config = dict(
    rope_theta=10000.0,
    rope_fraction=0.25,
    attn_scale=0.125,
    init_std_up=0.0314,
)
MLP neurons of a small language model. Each row is named by its layer, matrix (gate and up: input weights; down: output weights) and neuron, and shows model dimensions 0-95. Each number is 500 + 40 x the weight over its row's rms, rounded and kept within 0 to 999. Numbers have three digits each. A neuron's up and down rows have the sign that makes its largest values positive.
After each neuron's rows, "fires on" lists the tokens most often at its 100 highest values on Wikipedia text that the model never trained on.

L12.gate488:555523523498493443529470475475477521463507459441502530513467518518522497473500511496557456554465491535461537459507468528520497548493532490514485542576526551460493529481514459482467515482408505468498517579541539483527498467456554513574466570461467590480493547529458516505449512536461502506
L12.up488:443491498507493487453435492488528480493550533515506575571456576499511418510434515489558492524511497537468552519588503534518532571449440512471439476483520525505558517478534588508547497570508434497476451537456529458471418490503516516548574524513447461519449654531472501542476468509489509555
L12.down488:506478572564489477542516506530452528505536541508544398517489451481535564528418474534428500517510442472616478533514459496557521470468503457537441457512462488476506492468441520583497534538515509480541460564518526488481475458502459509666518509525431484480496458501487521486496380469504534500
fires on: " (", "—", "\n     ", " which", "\n", " that"

L2.gate421:552531484521532491529541463536476478489572463498537519503464476450479513492408484567518470473473521512461453474525497493445440435461509474414609459489459532496523524441525468480542432451474474477520501485479463497488579468535507556493530582538550482484497492476452447533514567581486501516
L2.up421:471494510501481547495419475469512415436503485525489519472511504514523503502482514536502492542412537476482507568503457548471472508490548572498455563408549511489515489432509537529467422507561481545476455545507462454513479558468522536546519512440475544560472558492477482519552489481424503490
L2.down421:455467462524493419505486533470472497568428488483527517478479535506483534539477459473445522497514457482535500509509525497476536584516470503504533528535546435563460576584528456516490473564540560477451520472470560529498452492467484418516412525489525518473524534501508556493464488315539509493
fires on: " is", " was", " described"

L12.gate17:461521539445508506426499443582525514525414569499546571511478456538536522489505481474425487569496524567523500484467539394461497508468506510470507601468463513502528515527487446469483528526433558482486477513451485447551468506515482530528493528466505456405530541460498544513479552542512473454
L12.up17:528559515475497459454547460473472512534486538486514514523579503523524535503561444540489450493519496526514483465481490484474463507564510489495451509488525475473482534419566486517498556494431504480484459505532439545488530417438542491503510495579535433474485431489449483461499480544557517565
L12.down17:524491543526484543554475466518440531533476471518573523436498470493571516477502456495558555468487532550480513501529545554486537453466441507497478493519549579548463458512451542504578479526529517501478492515529549495519529504443484451516507531437450537508503536475488534533523438460488484455
fires on: "-", ",", "\n", " in", "–", "."

L12.gate369:465557456441479468439504431560549415499488500502456577497506520517537484485528527460443532508614432513435454568523452445522500415512546562447448543449470499416447457547496543454502522518428462452530511486496546579478504563536487530457533537440497527439530539561581540493445470507499499490
L12.up369:492481490477480460536466558431464510520443474474513468443543440474504519462574437433508518500465423556486499491562493508479515547486538519512453530521495443485525556515508462468542554516425559441469479498508560515484520551501525536452522498472455533549585484527531508543504490521516549571
L12.down369:508500493482556432503488389522480502448477498554496552488447471491535462496535545505503493562515490514489577583575480514509571483442492545508513454473532522447480531428504494445474469532522513488542508567469522539574522515474465509565458526498455518417501519524513487490469536583627592505
fires on: "-", " on", "–", " He", "On", "\n"

L9.gate262:532532443463478498526491509485526532489437500495556503433515537599547589493578505464522531546444453455489579436540448471506538566424527504530457504505533505498492503548525545472482455464478471486529541509572540414499451426549535486484496468480469560460548536494495495494532485528549530523
L9.up262:532481543479453492461521485499528462468509503509480522425482586497504487432456445547473498519476525493529592503483473460421455493525510510494562490500426468502485476480583538530593416547544558536509507466525542497510480474503504478469551472501614472547479545454492508527534510473428504480
L9.down262:482443494520476517465471473435485461531557474473567518537449503482451484518460423531510534470524456466569436557497501499474459434506552493488552546547470471537489492432488463508542573552574533470487439424525534491452459536504494480531573499528514509501373485525476467470474471502481461521
fires on: " en", " En", "\n ", " Ad", " impr", "lo"

L6.gate165:484506441511551485590460465439467577402493548498509450417495534507518578443567533428513468472462465515485531454522549521451482469482481500470542481535486449494487535494505521509560470493414493503469528501487544561492505443489530485480529540527509554466511529566550548429447519472534477538
L6.up165:506557530512558548505433455510532460457543520510468435478525571498524455495439510471445514473459512512488507509453506498494455499487432455456490523571488455450479519503581455577599452495515529522460488525551509531502435462505492518530509545555535525531451539501378524400558507463433522506
L6.down165:512487542536454510481506498489469524515475526482520527567532567416468487549489474510493552526488437435518522509457442492528460596542509463532483536471502514484537508461481469560561455506575522501535495484551550446529474488487453446525531522525480561491532488451488510581449581483503526472
fires on: "\n ", "\n     ", "ru"

L4.gate444:503486446506534568466540460474513506568515466487543460419424515514452477465544543497476555517551464557504491586564457425528450504462547470509465418484503484456468487545488470464565510560470505522551460548476471518456597566487490450484541503476457495471524551534506560470535508496545510494
L4.up444:470456504491519537499487458509393510448536585514461598437478557497491494501469525499537555466378478473493542490501500537564509564479453525520456490490504450529556533477459467541509517542482526474497514448555570564493518438537461517495514556543526496524466514504511575488502528461480557513
L4.down444:508482534492454515470503523529408484471467472494524519515512494464514513512497403485473462499591509426543476546559518435572534425513547458539546494495501501462528488534516464442472585460514483528501501512497457461508477484442515517467506511427467584488455479563498513499520559489525490533
fires on: " |", "ing", "on", "ent", " /"

L9.gate119:451493493558480477485464501460477498505576509498545519459509463470427455465528535463528492469561534519569514439530480523453532505442497460470452509422490501516467568497468508487508451580504504501500527520509486494487514456465408527566513496542461471520469517526462471444508451525567519516
L9.up119:528520509495471523551498546573544488470502471486488521508549463522465501500508516540515539519470473500529511423468592509508469531476523451496435468553519553524540530478557481552470508499507474490492480477541527433528499477450453470466545580531529445488492490452456584455426424538494551490
L9.down119:533403515509507458448571544477448456550405559468471441529553524528497552553509536491479506463480530512571438454522480537480570467569467540465531512464542506487492468539433472563509472467496488514514432438509566484570524465448477527530513519526492497576528504451536572474548474495616448509
fires on: ".", ")", "]", " even"

L9.gate449:433471511461504535508566476489514526489509492516571527520511460495520467442507517543509515492569513454543540473490448447500445445466541447469482465473501578567487490463522437430477457512446523561462442484557487583441551559570543544528500495505462442424435439513547597528517606525521499447
L9.up449:524516492467530512463428506542500462465437435554503496465477568505506516515497457461509532492470530532424532510451585572558561537488533560486463512525522477522551509481563534463516455569500486454481497525449510512489600513462561490458554520519454499505460545540533484499491534461523551525
L9.down449:493543470548529507434491496457498555469473504472431432545492549508490551508504472492501478494494517498529443599430488497512526480523517562487526504477539484492505478492541561446551491427529461486452548528540476501522494455531549460533499544580458570498510523515508533510525505322513547548
fires on: " /", " |", "s"

L2.gate127:487467499461467550498525473455477460490507481536464509454520406467487458554477463551552521458522537503492515451548521515446488461473553413509482464554464528477559550488461468531563439498485490444508542535500452496463475489528475520451426574506495542515485534519520534460511532531533491487
L2.up127:529483577551493489468590525420563490492591512494450487430492508459550470563506506499489612476453478486470478494499546527433442496512452520495483471541493452525447492498598469517448488491532454490475503534540511527519525499562529524472435518486568513564528501485521486496467433478529389439
L2.down127:549493463599604562510476552398531461561505464464510497464476581500529568496481528466487448466579431472542470514464556498556501543513426551413542524523453476528497557495404575482505480605510532460501518451474534487537555484522505473510475537498535482511476513483501492530548495523521476542
fires on: " was", " were", " is", " been"

L12.gate56:551543504512470506538534519474509399515516465492511547490481554533501419485523472459485521458572479475492526506473449455561506515415519488500487561489549527446481463490432538540511550572474511515477551545473546552476493495483584526469449523504478472481516512434446561496484480519598462484
L12.up56:486523440513490504573536555548446462492508463537498526515602496500488554417537507463488593437440490554513490501527504516591511528489510502483475540488531469521514480574438460456534513513516606496485507471546485482497584520461516478561531523506465475481532495503522515512525473475442561445
L12.down56:533600519504479536490524493492436559580482514492522554430459507481502461519474478567523541561469511488492486491551504552547431493443515500440510489490476488449507461497481492521526424511507537482451561484440465521463503545417475462519470559523532466508548442432454490545521444517443479450
fires on: " |", "On", " On", " on", " –", " −"

L9.gate494:532483466451472542481476480497514577475505606534530449461513440518494509548508553572539528398497572461474518491534573510555483547502533507465495533481518430497486451500457546460583530504461477406479503486530451532473492502426429502478497468537496509496538506524518535429545553536501538540
L9.up494:563509547558473517472546532502499484538500458461500510489547432575564557505440495479507438531523506583531476492443483516581514506544513516502475502551493538453514445502447483522497479535492509451476486451507442540479547429470451450449536528544487524529517560568474497503525532476464507528
L9.down494:518548530609466519478501508519446472546498533501440514511493488571510518521477497453569497485487492479509435484514464520586523463512466547582497542502473537496498523477508452492414562474434502473483511463437421526487559489487464567511580554458479551507512541509475476527512476435436468434
fires on: " m", " ft", " mi", " mm", " meters", " cm"

L7.gate425:513514471477560483495487463570492445561508514481460497459482490537467504451469571444489537463505493527505506465445453435533487479449508530490462499485513570571511486519443527486522558559456513522501455494592535512482548459530466468517499496486536540550579494520471481394554506479535560486
L7.up425:464528518488503520497544528487496543531449534518565502487502503533498468476579482484456505461545460528519577458449424466550458521450474483465368498507536480549548514549495495384499490554522565507498483578559550516441523535498438430482489527524545517547573540456509485445511477479450503478
L7.down425:489566547396510543449449453496536528608451459499501493432540524525503496492545464462530527554492545537548504537504518487489557532532558524517491535478487439468485515469517498412541497503496557500430429530491544422531461502438491524522530501447523514504504487510522390568501468412517543491
fires on: " –", "×", " -", " +", " −"

L2.gate494:506472595431493508474506496487416563521495464561528518455478560461490507482480435538580412480511437506503558542494582504491515495538461504508523527537477467490434446432469469479541449523466444544480498470539498495507501476564520481524481481478493477487550452418504497492482509538528593500
L2.up494:401540487507512559492527469514521519490463512475497507540474484579487546416515503504518492519498487522406464482442480463482480509491514475406491488599459510528542450492510540450457580509494512513489577482535574526416415477486462402434469559472506507486419501503474468457485514545442543447
L2.down494:506497579498511486521494473536498456484511492488521509485554556478490587528494379463481483451545502553589435478508468470509478484534482520449453475481507451482480521520470497487448435559547499512466421458493480470497549503476492588569470449516500541416464523437527528582522482425525526523
fires on: " -", "d", "th", "id", "eni", "C"

L5.gate282:490443514566518499488518476515539496549511535506493462488471519549510544537479496518459550447485496522424475462503465590537499519445523507499446460527455540540494520526504460481500519552501577478490511465476418532470519497425423531485564544513476563543522438611477513522521516548505491474
L5.up282:517460547459559508495512490528486578535470450470467402471477471476453458504510512422418592592436491511491529485492462534594455493457574580514459515491485560524481475491480541620558496526497477507497497482552498515519514475560453503527512492536482511540488497477486390458569497538519524454
L5.down282:530530527505470535449473505527461422432467520511487551535498464468530490518474502555495531520541542475533503485496552468520504504472529423516502494568499466493542496455536534423454464454542532545466495493471524503507532488545497481393421489474527470447490502521488555542480498500398479518
fires on: "ar", "id", "d", "or", " having"

L2.gate76:506478442454500531503528462497461595507556511495462566466520472499495527472499573545495523433533455527533564491553443442524447501494483533506453533456494500560507448450535453513522426541549516582497455507554495489421530489476433465500432552532572516465499536548549559414550492511528554470
L2.up76:494567482462449468479487432479539542495523563531432509519528534517514458434439544512509506472555527449538510494508491515504497522497447554520456516489499554537514467461474497511446463531531567436547495441488534574394450526534532480505510582492482445497475445504539444428484494498525559501
L2.down76:479489534483568559509503466538505475522458465459536499504558546448489493496460436507534521538554565516523480539477464457530556541485526487459542480471515439456468509518616512486536476500550533534434481494489484439528501547504501552545470420462540527539505495441509494481602501307496511515
fires on: " –", " -"

L10.gate449:478568593560509560470511534459453475582562558505525461552490479505529416509546509469512508445474569503493558591500494504528414494561543477448462500529525470478486520468532468477425498490494472463480549456537433511442466562498486489498496479512532517508465536561457512476489475501584468462
L10.up449:506448517471534527502517521480538512507597520448437491488451471495518447534528433512489447486511553536460528457504513469535533514490480534493514512532464550500573432490483453495510496442533574462440485524506572545540399442559507546450529514501484515467501559547547566418501509523531413481
L10.down449:536476529533461496479447487509470514524462512581393579537554569576547417499520495484504485513455509436540454541560476486507509476561474513548519463521540470554507490479494463506452455498463487455515538426549545571421555541436486517513492527504505575505476415504466495562420480484496489468
fires on: " mi", " km", " miles", " m", " d", " years"

L12.gate62:579563455484527534540487490467481479492505501490502480449480548498501497505450490464529504503481527540470550509593476486482473442481537483463485457508484572590499510486530505543576520508498494510569492501506424612515503490446476527541549532528522544478537495482467480500642509468515477569
L12.up62:508506493521552390518479551499516541495461534535526542402469485488584532502448426463526466526475523550515561500505377445422509511528509430511473479553526452556521523535476505498491477482482480523533552528556520570475467512488426470523497463537433445488513488459429549460533519521504535567
L12.down62:612538480430440519557458568416515520508512530520492472522470528532430486487528498517518542494570577506480449552502476536451514454543537480509512549432491486475537512507528525521493546477455438509515467502485456548513525542468482485616490535496514567457503460521532484457471528450517465479
fires on: "^", "=", " Ur", "č", " Qu", "ă"

L2.gate234:494533459512581548531554500470464512579474487545497579572492459500496451463450506512449528466526418540526435509470527555460496487504464559513519560504443479498522514444408436498503479569532550491499425464515457587433540550440493512462485538541499512478412482505492471516540504540471530462
L2.up234:465528492506499554504474523432473564548497521540522504472536453464501533504465431524470520566586457504523543481461562531523432525455492539483481526500422466472468501538433480480557539493493481539501500470522505527450515501462548516428526522527550475581460467508507419471478444548495498449
L2.down234:504565515522501468524483446488510484512486481498484512492457520549464548490556538471509492509550533491425447484525482518432483488516520525470457513525426499530486504505622516460535511551600437475537500524481499556475512503499485485557493559523500556466518523490515457503552541163507499514
fires on: "\n", " (", " –", ":"